config.yaml
num_key_value_heads: 4
bias: "all"
tie_word_embeddings: true
lr_mult_qkv: 0.5
lr_mult_down: 2.0
warmup_steps: 200
final_lr_fraction: 0.1
MLP neurons of a small language model. Each row is named by its layer, matrix (up: input weights) and neuron, and shows model dimensions 32-159. Each number is 200 + 40 x the weight over its row's rms, rounded and kept within 0 to 999.
Before each neuron's rows, "fires on" lists the tokens most often at its 100 highest values on Wikipedia text that the model never trained on.

fires on: "\n\n", "November ", "Label", "February ", "January ", "December "
L2.up474,199,183,180,129,200,266,172,207,218,147,176,176,172,211,164,203,169,181,265,223,175,218,149,251,221,255,203,163,249,216,255,105,232,187,209,205,104,205,195,290,120,118,222,239,124,170,153,199,144,209,234,136,208,212,202,228,167,238,245,230,195,175,157,186,190,144,178,219,190,211,226,157,161,151,183,210,162,169,278,193,205,226,237,289,201,166,179,253,157,247,188,205,176,175,160,245,166,162,320,226,261,196,196,161,218,206,198,210,171,202,130,188,188,151,204,208,117,189,183,191,189,184,162,157,244,223,150,150

fires on: "| ", "at ", "mi ", "km", "ft ", "/ "
L2.up73,217,278,160,199,299,228,185,223,239,192,211,165,179,206,207,212,134,170,196,211,218,115,228,213,218,118,177,146,236,205,216,231,133,180,215,208,207,195,186,217,195,219,209,156,193,244,171,123,186,164,203,262,164,182,305,233,223,153,249,203,156,238,131,157,237,187,110,160,240,183,140,208,238,185,256,132,171,208,280,237,252,125,238,223,195,276,151,139,216,256,137,190,277,208,149,201,209,164,236,223,201,172,265,256,210,221,201,150,151,209,223,166,171,132,256,237,211,119,212,194,258,265,173,170,185,192,223,155

fires on: "ul", "ur", "or", "fer", "f", "t"
L5.up89,186,211,219,242,167,79,221,125,186,232,169,285,176,204,161,246,123,208,201,183,162,232,228,228,208,192,203,189,202,191,206,216,260,236,225,230,276,272,174,157,207,277,192,172,211,144,162,198,218,141,260,224,209,150,199,201,238,186,154,149,169,227,180,270,215,267,231,177,166,292,151,108,195,228,230,184,213,164,260,230,183,214,180,250,247,280,189,197,184,223,166,217,221,183,214,152,158,178,154,192,245,214,167,229,146,185,231,162,202,203,196,151,245,154,149,221,173,153,206,290,200,190,216,237,162,213,314,155

fires on: "w", "ry", "y", "ew", "r"
L5.up475,238,192,150,211,204,185,191,168,268,216,250,218,160,159,216,142,214,207,205,159,241,224,173,202,186,253,161,173,142,239,229,204,225,158,268,127,221,168,211,211,144,229,200,181,177,267,228,162,285,139,183,200,199,179,213,235,243,171,224,192,189,223,217,133,202,196,227,220,228,256,199,163,210,227,213,193,224,216,161,247,236,29,217,179,213,196,214,211,232,167,195,215,190,205,272,213,212,161,108,212,150,219,201,150,296,207,136,179,262,160,253,233,239,203,210,190,178,301,185,254,264,200,172,216,244,283,245,105

fires on: "\n\n", "y", "th", "code"
L5.up627,211,219,288,179,172,176,197,144,153,258,247,188,189,181,165,194,216,183,213,290,221,159,212,157,228,250,166,154,236,201,182,223,235,182,139,186,266,273,200,198,211,229,197,250,245,245,162,209,288,198,183,167,172,125,221,155,224,206,292,232,140,188,256,226,207,225,179,170,220,222,125,176,203,211,205,220,246,226,197,177,211,261,254,210,211,220,224,227,174,140,210,165,185,211,230,123,172,184,247,211,159,170,214,225,181,199,170,172,202,113,174,192,114,194,266,178,157,143,267,194,219,206,182,171,230,164,208,183

fires on: "z", "n", "ens", "s", "t"
L5.up6,168,161,232,176,224,119,232,321,235,213,226,227,195,216,217,208,171,194,161,241,270,148,234,171,298,195,205,237,224,179,148,210,191,193,200,248,176,188,190,129,165,152,229,230,254,132,197,55,206,194,230,199,225,156,197,208,132,187,201,227,178,208,240,185,178,257,225,220,204,161,166,161,225,149,207,194,234,276,212,179,260,189,185,144,157,222,141,170,223,175,214,225,210,146,167,271,216,221,196,179,150,184,185,241,278,168,134,157,253,220,219,239,147,249,291,212,201,246,164,227,209,231,183,226,237,193,183,219

fires on: "| ", ": ", "(", ".", "and ", "of "
L5.up686,129,205,217,251,203,180,191,241,286,218,197,204,112,220,177,260,238,174,227,190,266,165,164,180,198,216,238,132,161,173,173,174,218,218,188,226,195,159,223,172,197,158,146,229,160,170,189,168,191,239,260,200,261,165,146,147,156,185,220,198,198,213,202,199,142,179,174,193,225,174,191,106,260,190,184,167,242,198,74,132,193,219,209,245,247,122,136,137,153,205,225,243,191,228,206,202,173,164,206,254,158,197,185,133,227,230,240,122,236,218,259,165,206,179,228,190,235,141,174,180,202,236,177,156,176,265,169,183

fires on: "born ", "\n\n", "is ", "(", "was "
L2.up693,200,205,183,221,197,246,174,182,192,286,137,179,200,186,169,157,99,135,215,192,148,192,194,271,209,317,155,168,246,177,292,225,178,201,242,248,125,234,181,219,175,185,241,109,225,85,142,199,196,178,160,234,204,163,240,199,193,175,167,253,195,174,129,208,214,195,189,306,134,212,204,209,185,191,142,207,189,229,228,218,264,225,177,180,217,252,194,254,167,206,201,158,172,231,177,216,145,193,205,216,209,167,235,209,209,239,239,153,225,198,206,119,195,224,198,188,242,205,173,196,158,209,166,196,212,121,159,234

fires on: "l", "y", "t", "f", "'", "his "
L5.up189,216,114,189,250,183,140,184,178,203,237,234,217,157,273,241,84,160,202,202,247,137,230,199,173,305,188,248,163,200,264,192,234,263,268,246,174,209,189,151,204,213,186,243,153,187,220,204,163,235,163,246,236,160,147,172,170,155,193,164,170,207,236,258,235,211,254,139,203,144,228,183,168,213,126,191,204,214,226,149,227,146,196,207,255,201,191,228,246,220,261,151,184,193,190,221,206,130,167,205,203,248,183,238,220,217,204,151,195,270,180,230,139,213,174,203,143,217,233,186,240,301,153,185,211,272,177,261,166

fires on: "ah", "ish", "ush", "oh", "Kh", "″"
L2.up381,275,153,206,187,181,216,247,262,249,267,115,247,217,231,189,226,256,217,202,171,140,250,252,251,128,230,231,239,154,152,187,187,170,214,218,248,222,231,191,192,217,211,113,220,285,245,211,241,150,169,235,154,175,177,251,247,135,165,162,252,213,213,231,145,166,158,196,80,185,195,217,237,146,203,204,208,273,122,177,163,263,176,233,190,279,206,214,228,269,191,184,177,232,153,163,206,153,170,210,130,176,166,201,270,168,200,241,188,176,206,129,187,207,238,172,183,142,193,173,207,195,198,206,269,265,179,184,147

fires on: "\n", "— ", "– ", "- "
L2.up379,190,205,148,222,231,191,241,172,239,227,171,238,266,273,246,89,180,218,237,212,171,244,246,196,197,293,228,108,107,136,240,201,198,194,190,210,188,154,178,134,234,185,188,194,137,215,206,137,206,170,236,178,235,247,174,211,256,269,247,185,212,247,203,196,233,182,223,199,186,216,190,124,148,278,219,184,147,141,170,202,192,217,238,195,215,200,193,148,176,232,216,214,235,217,170,191,212,205,158,223,198,152,182,228,198,180,212,169,137,138,157,241,166,199,215,279,208,238,261,199,161,226,179,228,242,197,322,139

fires on: "\n", "\n\n", "H"
L5.up92,166,162,233,231,284,227,133,243,194,202,132,240,184,122,319,135,80,228,189,219,220,194,270,192,192,235,249,190,218,195,200,226,234,141,188,161,159,222,174,190,247,176,131,207,213,214,189,229,252,210,244,209,108,183,175,214,203,251,204,234,178,217,210,214,219,197,240,224,196,175,241,205,104,273,135,212,187,188,184,205,191,233,231,216,213,212,226,143,139,275,212,199,200,261,183,242,202,152,293,225,201,273,208,184,267,210,137,171,236,199,167,232,256,240,215,181,180,181,232,125,185,211,133,214,249,173,181,186

fires on: "dec", "Dep", "Rel", "comp", "sec", "reg"
L2.up314,177,167,229,145,201,261,253,189,170,208,147,153,108,186,212,261,136,197,174,159,231,187,147,164,205,207,201,133,230,224,143,140,211,222,221,148,135,129,203,232,210,150,211,191,253,217,196,278,231,286,185,201,191,272,206,174,205,207,207,264,226,260,175,226,291,241,188,218,211,247,158,206,147,182,193,260,180,169,201,154,256,207,157,253,250,261,192,108,192,223,183,142,154,126,278,149,238,202,189,186,209,184,217,213,214,196,320,263,152,188,252,226,178,189,172,170,196,178,198,248,151,226,193,233,247,172,174,188

fires on: "| ", "of ", "as ", "ber", "by ", ": "
L5.up543,100,173,244,217,169,255,125,185,163,227,183,193,134,176,165,175,178,193,189,225,154,226,259,133,179,179,223,223,210,258,206,166,182,206,231,221,205,165,220,199,144,207,217,203,194,175,169,123,164,227,193,123,182,207,202,145,203,257,190,298,177,155,212,180,167,142,203,148,230,150,229,169,273,196,245,197,221,219,172,151,204,200,196,174,249,236,187,173,194,270,171,259,246,226,206,205,194,188,210,242,255,144,95,191,256,243,192,205,212,198,191,162,196,144,210,206,152,151,244,169,177,267,221,195,169,220,115,222

fires on: "b"
L2.up374,163,229,181,213,162,178,134,111,196,200,166,218,196,140,226,203,200,231,215,215,190,211,184,155,207,251,155,248,169,198,115,225,220,133,162,157,203,212,187,230,222,197,130,198,252,282,204,193,267,216,137,187,166,103,178,172,160,120,270,193,179,183,206,241,160,236,237,240,183,216,166,181,252,173,160,196,250,212,291,261,228,205,186,229,185,259,228,245,165,201,233,226,164,130,178,207,210,248,189,183,185,213,132,192,197,219,193,281,193,235,125,256,224,135,219,200,250,227,234,155,198,181,217,225,209,180,211,203

fires on: "f", "ref", "an ", "==", "ren", "ass"
L5.up308,125,198,209,210,246,166,126,226,180,204,233,169,139,196,136,203,195,170,175,234,226,264,294,209,281,225,211,192,268,223,237,181,282,215,256,194,227,190,251,135,243,196,169,222,202,210,213,251,231,232,215,258,245,172,173,126,173,191,276,181,225,172,246,211,238,227,182,156,211,229,196,202,207,214,186,164,269,195,242,168,188,222,221,270,211,180,194,195,238,201,184,174,243,160,253,285,222,162,151,262,235,211,215,261,152,209,222,206,278,205,231,230,164,145,110,237,178,179,176,253,116,154,171,264,195,131,214,176

fires on: " ", "Votes ", "– ", "- ", "±% "
L2.up423,221,126,205,245,157,219,213,161,264,203,188,270,189,203,248,145,237,164,222,192,181,244,232,206,251,200,147,176,138,167,196,186,226,170,173,183,165,200,160,124,222,175,237,240,208,184,258,243,118,184,204,222,169,226,200,149,274,246,236,139,156,252,164,233,192,161,234,186,226,263,168,214,135,169,199,196,205,168,170,161,167,226,173,160,253,215,218,111,195,197,200,201,159,232,205,221,229,264,89,143,200,210,157,238,249,158,155,208,169,250,200,179,115,195,286,173,234,179,252,199,208,188,258,237,233,254,217,202

fires on: ".", "had ", "$", "met", "a", "has "
L5.up58,220,221,220,177,126,168,183,261,164,148,255,188,208,220,229,259,246,213,131,203,157,165,212,235,237,210,223,130,120,293,217,181,226,165,188,230,177,200,150,214,188,279,194,77,177,191,183,209,159,211,236,191,172,120,226,249,168,178,234,133,130,224,196,197,178,241,205,255,204,206,176,194,159,194,216,189,213,251,242,222,173,176,188,182,213,153,207,179,228,227,152,210,223,171,222,258,172,161,184,208,227,215,267,195,157,233,243,230,248,193,195,196,169,171,215,148,227,199,178,193,139,198,97,291,160,183,108,199

fires on: "e", "le", "th", "ch", "ge", "y"
L5.up740,208,230,257,217,244,179,225,172,200,268,195,212,260,227,133,229,221,193,211,203,196,130,155,180,134,257,160,251,252,87,210,259,231,270,146,157,175,235,195,234,167,197,205,279,199,207,168,242,232,201,186,154,190,148,219,135,146,268,204,179,126,138,152,254,230,231,136,140,283,145,128,179,210,146,257,206,195,270,211,179,190,195,219,199,219,170,203,170,190,222,143,191,169,187,203,284,222,165,180,189,176,220,190,190,205,177,206,134,195,185,168,256,170,215,163,144,189,220,154,191,225,198,172,157,188,264,176,176

fires on: "| ", ": "
L5.up663,169,199,174,232,206,146,160,207,217,179,154,188,176,106,222,194,174,189,249,102,183,159,212,236,260,147,197,170,195,236,194,229,249,289,188,253,199,184,212,228,193,186,227,277,239,253,222,192,269,216,222,161,202,167,227,236,250,214,223,156,133,126,202,231,215,244,189,270,233,156,185,211,242,145,243,108,245,206,113,181,211,245,210,211,205,188,214,182,213,236,108,232,232,198,178,233,207,197,138,222,189,178,204,260,203,143,226,202,193,232,222,189,169,195,189,155,218,170,172,168,182,196,227,252,227,285,192,157

fires on: "\n\n", "- ", "\n", "posi"
L2.up519,190,192,205,205,236,229,135,280,270,204,216,232,194,232,199,211,152,166,241,259,238,202,248,144,182,178,204,179,264,222,185,175,161,143,116,226,219,87,184,153,150,229,185,162,226,225,194,205,233,226,139,225,208,225,177,225,185,171,183,197,174,183,141,96,201,225,264,240,158,184,203,118,191,271,274,121,185,256,184,180,209,180,218,244,243,161,173,113,127,156,218,171,172,256,219,231,227,179,239,184,125,211,195,189,232,173,183,207,132,232,186,245,237,223,241,173,262,174,195,206,193,208,130,294,247,181,170,175

fires on: ", ", "South ", "Turk", ": ", "."
L5.up320,181,226,245,172,218,177,273,132,227,136,185,256,212,259,256,203,204,232,195,136,228,210,154,168,129,177,241,234,195,198,203,153,143,216,188,213,189,227,147,204,174,230,141,194,155,181,200,203,141,197,172,217,200,164,167,202,201,162,173,185,229,176,201,203,184,222,128,255,294,199,230,166,226,168,153,242,142,200,181,245,257,179,185,228,272,195,142,273,150,249,208,176,274,196,271,222,197,259,237,233,188,236,223,193,219,217,182,209,184,219,255,150,147,248,229,213,189,257,161,236,199,245,144,246,197,178,139,213

fires on: "b", "ref", "ef", "p", "ib"
L2.up659,182,202,235,162,136,168,141,197,171,183,185,162,210,110,227,177,254,236,297,235,233,218,213,218,211,189,160,211,208,198,131,203,245,264,225,214,154,141,123,183,219,217,131,276,153,227,223,203,237,287,145,220,189,202,185,201,193,235,235,165,121,150,159,243,175,195,193,263,270,202,195,202,207,213,177,148,231,167,218,209,238,189,172,253,198,256,221,223,278,175,222,168,184,161,139,198,218,192,258,210,209,222,141,209,122,291,170,169,265,157,160,186,151,153,179,166,238,278,134,179,215,214,215,151,251,236,229,170

fires on: "v", "se", "p", "c", "s"
L2.up647,183,194,238,144,193,191,201,226,255,194,158,176,214,265,139,226,184,221,235,220,173,200,258,161,193,101,238,221,234,195,183,171,258,152,211,185,241,238,211,216,193,194,212,248,180,219,240,251,107,180,174,160,183,206,218,234,167,176,159,257,167,223,164,165,247,193,239,232,184,282,260,225,142,179,179,279,220,196,266,233,138,220,183,258,227,161,274,126,143,117,196,201,243,162,222,241,199,217,295,207,194,210,170,117,157,253,163,185,226,188,116,275,196,256,185,222,258,212,151,186,237,220,198,147,285,140,209,177

fires on: "str", "tr", "br", "Str", "Fr", "Electr"
L5.up692,281,258,274,211,230,244,208,232,201,213,126,172,193,171,172,225,192,164,153,233,232,260,217,271,193,190,235,150,290,159,251,146,228,148,221,230,166,176,147,206,212,169,211,171,213,168,250,224,155,278,268,150,212,266,137,258,163,167,195,152,180,224,184,194,118,256,59,185,232,110,175,160,214,235,230,179,201,257,221,171,215,162,140,234,178,136,232,248,194,211,203,209,178,183,187,224,277,212,181,183,142,235,218,228,162,187,169,227,216,156,271,192,243,244,176,268,191,180,166,196,130,125,217,196,203,146,182,210

fires on: "h", "sl", "am", "l", "w", "y"
L5.up648,197,162,258,232,251,189,141,324,277,221,175,248,201,125,240,224,211,201,224,249,225,236,207,162,225,224,217,216,237,252,195,190,164,154,236,201,180,205,157,135,246,221,199,232,154,239,237,215,201,133,216,256,178,128,278,158,239,211,139,142,132,222,171,200,233,201,143,202,222,243,227,191,199,195,235,241,170,140,190,161,221,130,204,253,242,175,206,224,249,187,207,178,252,171,231,214,190,217,177,200,254,231,173,187,230,209,165,219,263,190,193,188,240,180,143,232,180,165,207,174,245,204,228,170,258,227,237,169

fires on: "-", "re", ": ", ". ", "dr"
L5.up65,150,236,217,251,183,242,218,125,205,171,183,144,147,166,197,254,165,136,172,223,170,179,172,207,98,185,180,274,168,209,255,129,219,219,206,194,194,187,187,269,248,174,209,233,193,233,259,168,271,240,264,148,156,120,169,239,248,291,170,256,184,230,286,196,168,162,163,202,241,186,256,197,203,185,158,133,230,211,202,200,211,204,204,177,279,176,200,187,258,266,184,297,270,192,165,274,229,114,199,212,191,140,173,175,192,217,151,241,179,141,165,242,197,194,185,205,232,208,160,208,186,267,184,218,172,214,192,164

fires on: "-", "–", ". ", "1"
L5.up140,188,209,207,107,155,266,200,168,229,222,188,183,110,194,199,250,191,135,219,250,153,264,228,191,138,233,210,189,160,225,180,185,223,214,143,191,247,198,182,236,204,151,204,240,239,123,240,197,129,223,217,170,232,158,196,215,149,192,156,244,157,245,238,187,237,229,276,225,192,161,159,212,198,227,175,169,182,182,147,220,248,217,216,155,260,219,234,144,208,209,168,141,209,167,222,114,125,150,86,249,175,196,221,181,252,202,154,215,195,215,160,277,223,151,228,223,208,234,140,148,195,216,278,259,238,217,146,213

fires on: "$", "ph", "have ", "had ", "par"
L2.up472,173,173,237,198,146,159,192,250,215,202,319,159,219,152,195,219,252,240,189,179,169,166,226,190,270,163,260,177,204,215,217,158,237,348,240,183,155,230,215,246,143,207,162,166,175,241,179,197,217,178,188,157,158,243,195,201,223,200,202,171,184,257,143,267,187,238,252,267,185,263,163,209,226,227,249,291,161,200,277,214,155,222,211,247,187,250,187,208,224,189,141,208,165,194,162,245,159,186,168,132,150,199,269,248,196,195,242,187,206,210,184,201,170,191,202,181,215,208,167,157,150,143,176,208,179,198,101,245

fires on: ", ", "when ", "that ", "until "
L2.up245,171,240,223,174,203,137,176,296,171,153,141,272,208,163,182,175,167,246,224,214,210,202,133,213,203,238,216,234,191,202,181,204,223,192,191,205,193,174,241,220,189,230,172,254,181,127,215,157,188,206,182,249,160,176,243,261,191,231,259,133,206,221,217,187,179,251,188,263,277,226,254,164,227,185,175,164,180,260,246,187,200,187,215,106,211,279,284,196,166,169,166,251,221,200,269,212,151,155,200,176,202,194,210,230,151,194,262,218,235,201,156,265,151,185,191,197,185,237,119,237,250,194,125,172,236,243,147,192

fires on: "| ", "ess", ": ", "Score ", "(", "s"
L5.up466,180,243,204,139,152,212,211,194,205,173,151,222,180,175,192,206,211,156,231,213,253,202,182,164,206,214,149,175,186,207,226,265,137,212,185,193,199,166,177,174,263,205,215,183,244,249,132,122,165,241,182,192,181,190,269,293,214,176,184,157,217,158,209,215,168,213,196,277,240,137,183,170,181,151,230,152,326,166,153,249,221,173,213,163,198,266,129,207,218,217,243,173,225,155,169,184,189,259,157,237,200,145,194,170,200,170,244,245,214,176,220,211,203,168,219,268,171,123,229,167,196,209,186,258,229,188,208,183

fires on: "gr", "Gr", "str", "Str"
L2.up455,147,158,240,190,250,216,205,170,155,216,145,148,184,203,258,200,249,163,174,156,235,295,171,240,255,176,226,203,297,113,140,138,164,213,187,249,168,187,165,223,205,245,200,261,229,207,213,247,203,256,238,192,152,243,223,271,189,209,145,239,209,239,204,182,178,239,199,132,208,154,157,215,158,221,247,194,208,228,208,211,164,116,153,192,178,191,191,207,237,199,222,215,249,234,213,154,206,218,316,251,194,159,225,98,175,261,173,231,164,185,219,225,209,163,232,199,157,203,182,145,241,156,192,202,220,205,229,159

fires on: ". ", "\n\n", ").", "ography", "ation", ".\""
L2.up755,266,283,203,182,180,174,160,188,265,160,237,243,196,216,130,136,144,261,209,207,261,200,173,171,175,205,227,175,213,189,185,199,185,237,165,255,108,293,200,201,211,195,184,235,198,193,220,217,122,158,212,254,251,175,241,143,195,203,219,150,147,187,307,281,191,260,178,255,218,261,221,189,164,215,256,224,192,141,204,126,229,225,219,156,170,260,123,252,225,203,180,212,194,240,271,188,195,189,155,208,251,183,203,209,209,200,169,222,158,212,137,247,231,164,159,265,229,211,148,202,229,189,180,252,258,235,102,217

fires on: ", ", "that ", "which ", "both ", "when "
L2.up641,151,228,134,231,179,235,226,295,151,190,127,215,190,214,166,208,233,264,221,184,189,221,204,185,170,181,240,157,184,138,166,163,164,179,206,122,134,193,221,280,254,155,253,173,169,183,250,205,179,227,219,152,160,149,248,236,211,250,196,172,140,227,265,218,212,253,158,241,249,197,235,190,153,209,190,235,156,240,284,197,195,91,220,194,171,217,223,216,184,201,163,168,207,245,215,104,175,154,187,236,274,263,261,256,152,243,180,249,225,258,173,271,192,216,145,246,182,211,155,246,248,213,215,217,151,189,210,249

fires on: "Cl", "Un", "As ", "When ", "==", "The "
L2.up422,284,217,239,231,173,232,224,148,173,154,150,228,201,188,128,225,282,205,204,228,185,307,133,164,206,270,235,186,192,221,158,231,174,206,241,198,144,161,132,207,198,197,179,198,220,226,206,265,163,179,211,191,238,177,211,150,178,296,220,251,302,169,187,242,201,197,239,234,193,151,190,131,202,203,241,257,220,186,205,247,247,220,210,206,187,228,313,204,200,201,218,126,201,173,178,237,232,158,204,152,232,215,228,154,159,169,190,162,230,188,206,219,219,230,167,225,154,166,167,169,185,189,179,198,229,150,194,154

fires on: "\n", ".", ":", "; ", ";", "\n\n"
L2.up219,202,161,225,154,173,179,182,175,219,173,188,192,206,216,199,157,247,239,203,216,136,237,172,216,182,236,197,128,216,177,184,246,181,253,274,180,93,205,168,224,184,181,203,283,160,213,184,186,159,194,174,220,199,224,196,207,192,264,207,188,197,156,282,242,235,246,187,262,191,186,105,194,197,205,218,217,166,159,261,254,208,194,158,297,218,212,206,136,247,236,187,222,151,225,208,91,203,174,228,205,174,176,194,180,193,237,212,179,158,195,126,89,226,198,190,202,176,180,135,143,155,147,132,186,214,238,215,280

fires on: "\n\n", "| ", "by ", "of ", "to ", ": "
L5.up404,157,155,209,261,250,204,248,225,239,236,157,216,109,216,168,196,169,252,185,258,230,203,235,112,236,171,192,201,223,221,197,156,86,208,205,208,134,276,148,199,202,143,226,250,214,133,164,131,208,183,236,131,169,155,162,113,215,184,206,248,126,179,163,223,204,175,195,230,163,219,196,78,209,189,248,264,128,228,174,184,249,146,254,200,141,242,161,158,145,121,121,137,169,260,232,189,226,206,239,190,220,201,201,139,197,214,252,200,174,162,110,183,191,175,211,226,247,177,243,157,223,184,130,195,230,218,222,223

fires on: "| ", "born ", "in ", ": ", "Summer ", "/ "
L5.up141,209,161,128,190,239,195,202,110,236,189,138,210,193,174,220,172,111,165,181,119,240,247,244,160,236,118,257,203,238,124,236,219,214,205,254,302,248,196,201,153,224,199,201,263,220,232,193,176,178,151,176,191,153,223,193,223,230,251,267,166,198,213,233,184,216,186,140,283,307,93,193,200,255,159,241,149,249,202,199,174,216,208,152,273,245,143,168,187,202,129,143,164,256,138,221,181,221,211,207,237,223,241,182,201,185,198,237,197,189,231,194,239,183,104,231,165,207,145,214,200,145,200,181,202,214,116,165,211

fires on: "\n\n", "\n"
L2.up569,239,173,235,227,183,178,119,182,187,193,140,195,182,204,163,152,231,183,260,183,148,242,165,190,193,290,174,174,274,245,239,278,156,181,326,199,126,180,186,235,216,154,278,180,212,139,165,125,221,232,155,223,204,225,161,251,212,238,183,276,169,158,156,156,230,231,209,262,236,241,165,167,200,255,239,164,215,202,224,169,223,234,175,275,200,268,182,221,207,194,221,246,184,187,139,196,133,149,229,179,180,142,189,178,212,187,139,157,196,209,169,205,216,238,197,225,213,177,163,121,191,161,141,201,161,196,152,181

fires on: "D", "d", "- "
L2.up233,204,90,201,207,283,171,234,246,174,155,261,272,201,175,242,211,208,194,176,200,220,197,234,160,251,243,261,141,252,197,183,176,167,242,164,273,197,214,193,179,155,197,270,213,156,223,255,194,192,132,122,221,187,219,102,234,222,242,210,230,139,216,207,80,208,232,192,212,178,240,163,189,158,219,108,151,182,226,249,175,200,329,207,171,238,214,223,186,202,150,199,152,161,194,240,233,155,190,236,224,160,149,217,222,129,205,183,180,203,158,216,154,159,213,246,197,246,199,175,187,133,178,223,204,188,276,199,194

fires on: "gr", "fr", "Fr", "br", "Gr"
L2.up639,245,110,146,222,231,218,215,218,213,206,200,157,209,122,205,232,213,142,200,115,143,228,195,257,177,140,256,325,225,227,206,240,202,207,178,252,195,213,184,279,225,213,227,219,248,177,263,223,177,233,289,269,205,236,222,252,193,143,203,203,247,183,295,129,194,199,194,204,234,140,188,106,182,204,239,201,183,232,195,191,200,90,186,300,223,140,188,238,236,204,205,212,217,178,201,244,174,249,159,160,168,177,201,140,159,244,162,220,149,174,112,157,205,206,203,211,192,213,169,226,254,185,244,238,225,171,224,177

fires on: "- ", "26", "27"
L2.up515,173,173,197,254,265,273,240,186,268,254,190,229,222,217,240,237,192,147,204,232,194,187,207,219,276,158,257,196,179,189,240,222,193,208,197,232,141,254,165,226,153,169,244,258,128,264,207,189,170,90,138,267,213,166,175,190,224,244,195,230,134,207,190,242,159,275,229,196,190,216,174,227,147,235,190,178,108,183,173,276,167,186,234,132,208,195,207,138,196,157,202,92,145,210,206,242,187,153,199,219,132,233,181,185,186,175,243,185,206,198,178,208,186,160,286,234,165,208,184,186,152,188,170,296,189,243,175,210

fires on: ".", "\n", ").", "\n\n"
L2.up181,162,272,191,236,217,129,194,137,187,140,172,288,207,95,145,235,227,202,183,175,248,177,174,187,194,204,224,100,227,168,157,190,246,264,211,234,135,213,175,193,194,299,203,226,142,185,252,207,183,151,207,225,171,215,191,259,202,170,223,206,205,207,315,243,136,201,189,206,259,253,192,188,151,204,209,204,193,183,228,219,206,157,192,167,192,211,257,202,236,229,179,215,226,160,196,235,177,216,204,214,227,146,138,165,228,207,233,146,263,163,116,202,188,168,195,263,208,218,208,236,250,143,172,110,285,225,152,237

fires on: "f", "a", "- ", "fe", "e", "Ba"
L2.up21,78,192,212,236,223,205,139,276,158,209,228,203,223,186,223,254,233,164,280,223,162,199,253,157,223,191,168,241,232,266,183,202,269,207,139,214,175,193,157,205,148,165,213,153,174,263,249,126,195,157,199,169,124,156,155,249,251,190,175,225,151,241,186,249,197,284,301,189,142,181,162,195,157,169,153,186,172,155,148,206,225,266,234,237,212,133,195,212,174,215,182,180,223,137,199,242,132,216,237,199,244,146,250,200,212,208,146,177,294,175,183,155,113,190,179,149,179,162,212,174,117,201,246,233,209,188,213,179

fires on: "197", "196", "195", "Rec", "\n", "Di"
L2.up739,206,157,213,250,256,194,151,224,129,196,175,251,144,185,165,153,242,160,236,131,253,116,117,285,233,248,213,171,219,200,144,250,275,210,248,192,135,82,212,261,223,173,184,207,148,177,213,185,275,210,209,121,231,181,193,199,287,232,119,241,163,190,242,252,209,260,154,168,175,269,181,152,217,200,221,182,173,157,214,199,196,220,144,234,255,235,191,201,182,193,180,183,228,165,221,220,244,195,229,130,211,175,178,205,202,273,183,171,178,165,129,180,256,153,218,237,154,214,177,215,232,235,166,237,182,188,165,257

fires on: "a", "b", "o", "v", "at", "c"
L5.up112,225,173,166,112,163,183,166,202,234,216,267,207,207,172,228,189,168,108,196,271,168,266,203,208,141,175,259,300,202,209,201,175,186,197,226,159,180,216,201,232,171,276,117,167,155,183,177,175,198,219,135,145,222,125,189,191,143,157,224,125,183,212,200,179,182,187,252,204,171,152,214,239,206,271,261,176,246,172,193,215,224,257,174,228,273,179,245,195,192,134,270,147,198,181,151,266,140,195,199,154,212,204,229,231,206,250,185,233,220,176,194,298,173,257,220,249,215,237,213,184,137,219,159,180,270,218,233,226

fires on: "als", "ts", "ents", "ans", "ens", "s"
L2.up468,211,227,232,223,148,176,208,209,237,165,159,209,188,129,255,266,136,177,186,205,181,201,171,233,159,173,186,181,241,231,218,189,220,206,234,189,178,168,209,186,192,190,223,197,241,245,208,165,242,207,281,189,226,189,143,162,179,251,290,215,157,236,198,207,189,270,168,194,187,244,205,222,233,178,210,248,155,229,252,247,270,140,206,154,248,199,118,220,230,214,276,228,199,133,192,236,130,177,184,204,142,231,102,251,164,127,186,180,208,159,290,258,192,265,180,152,217,189,181,203,259,189,206,153,225,176,112,193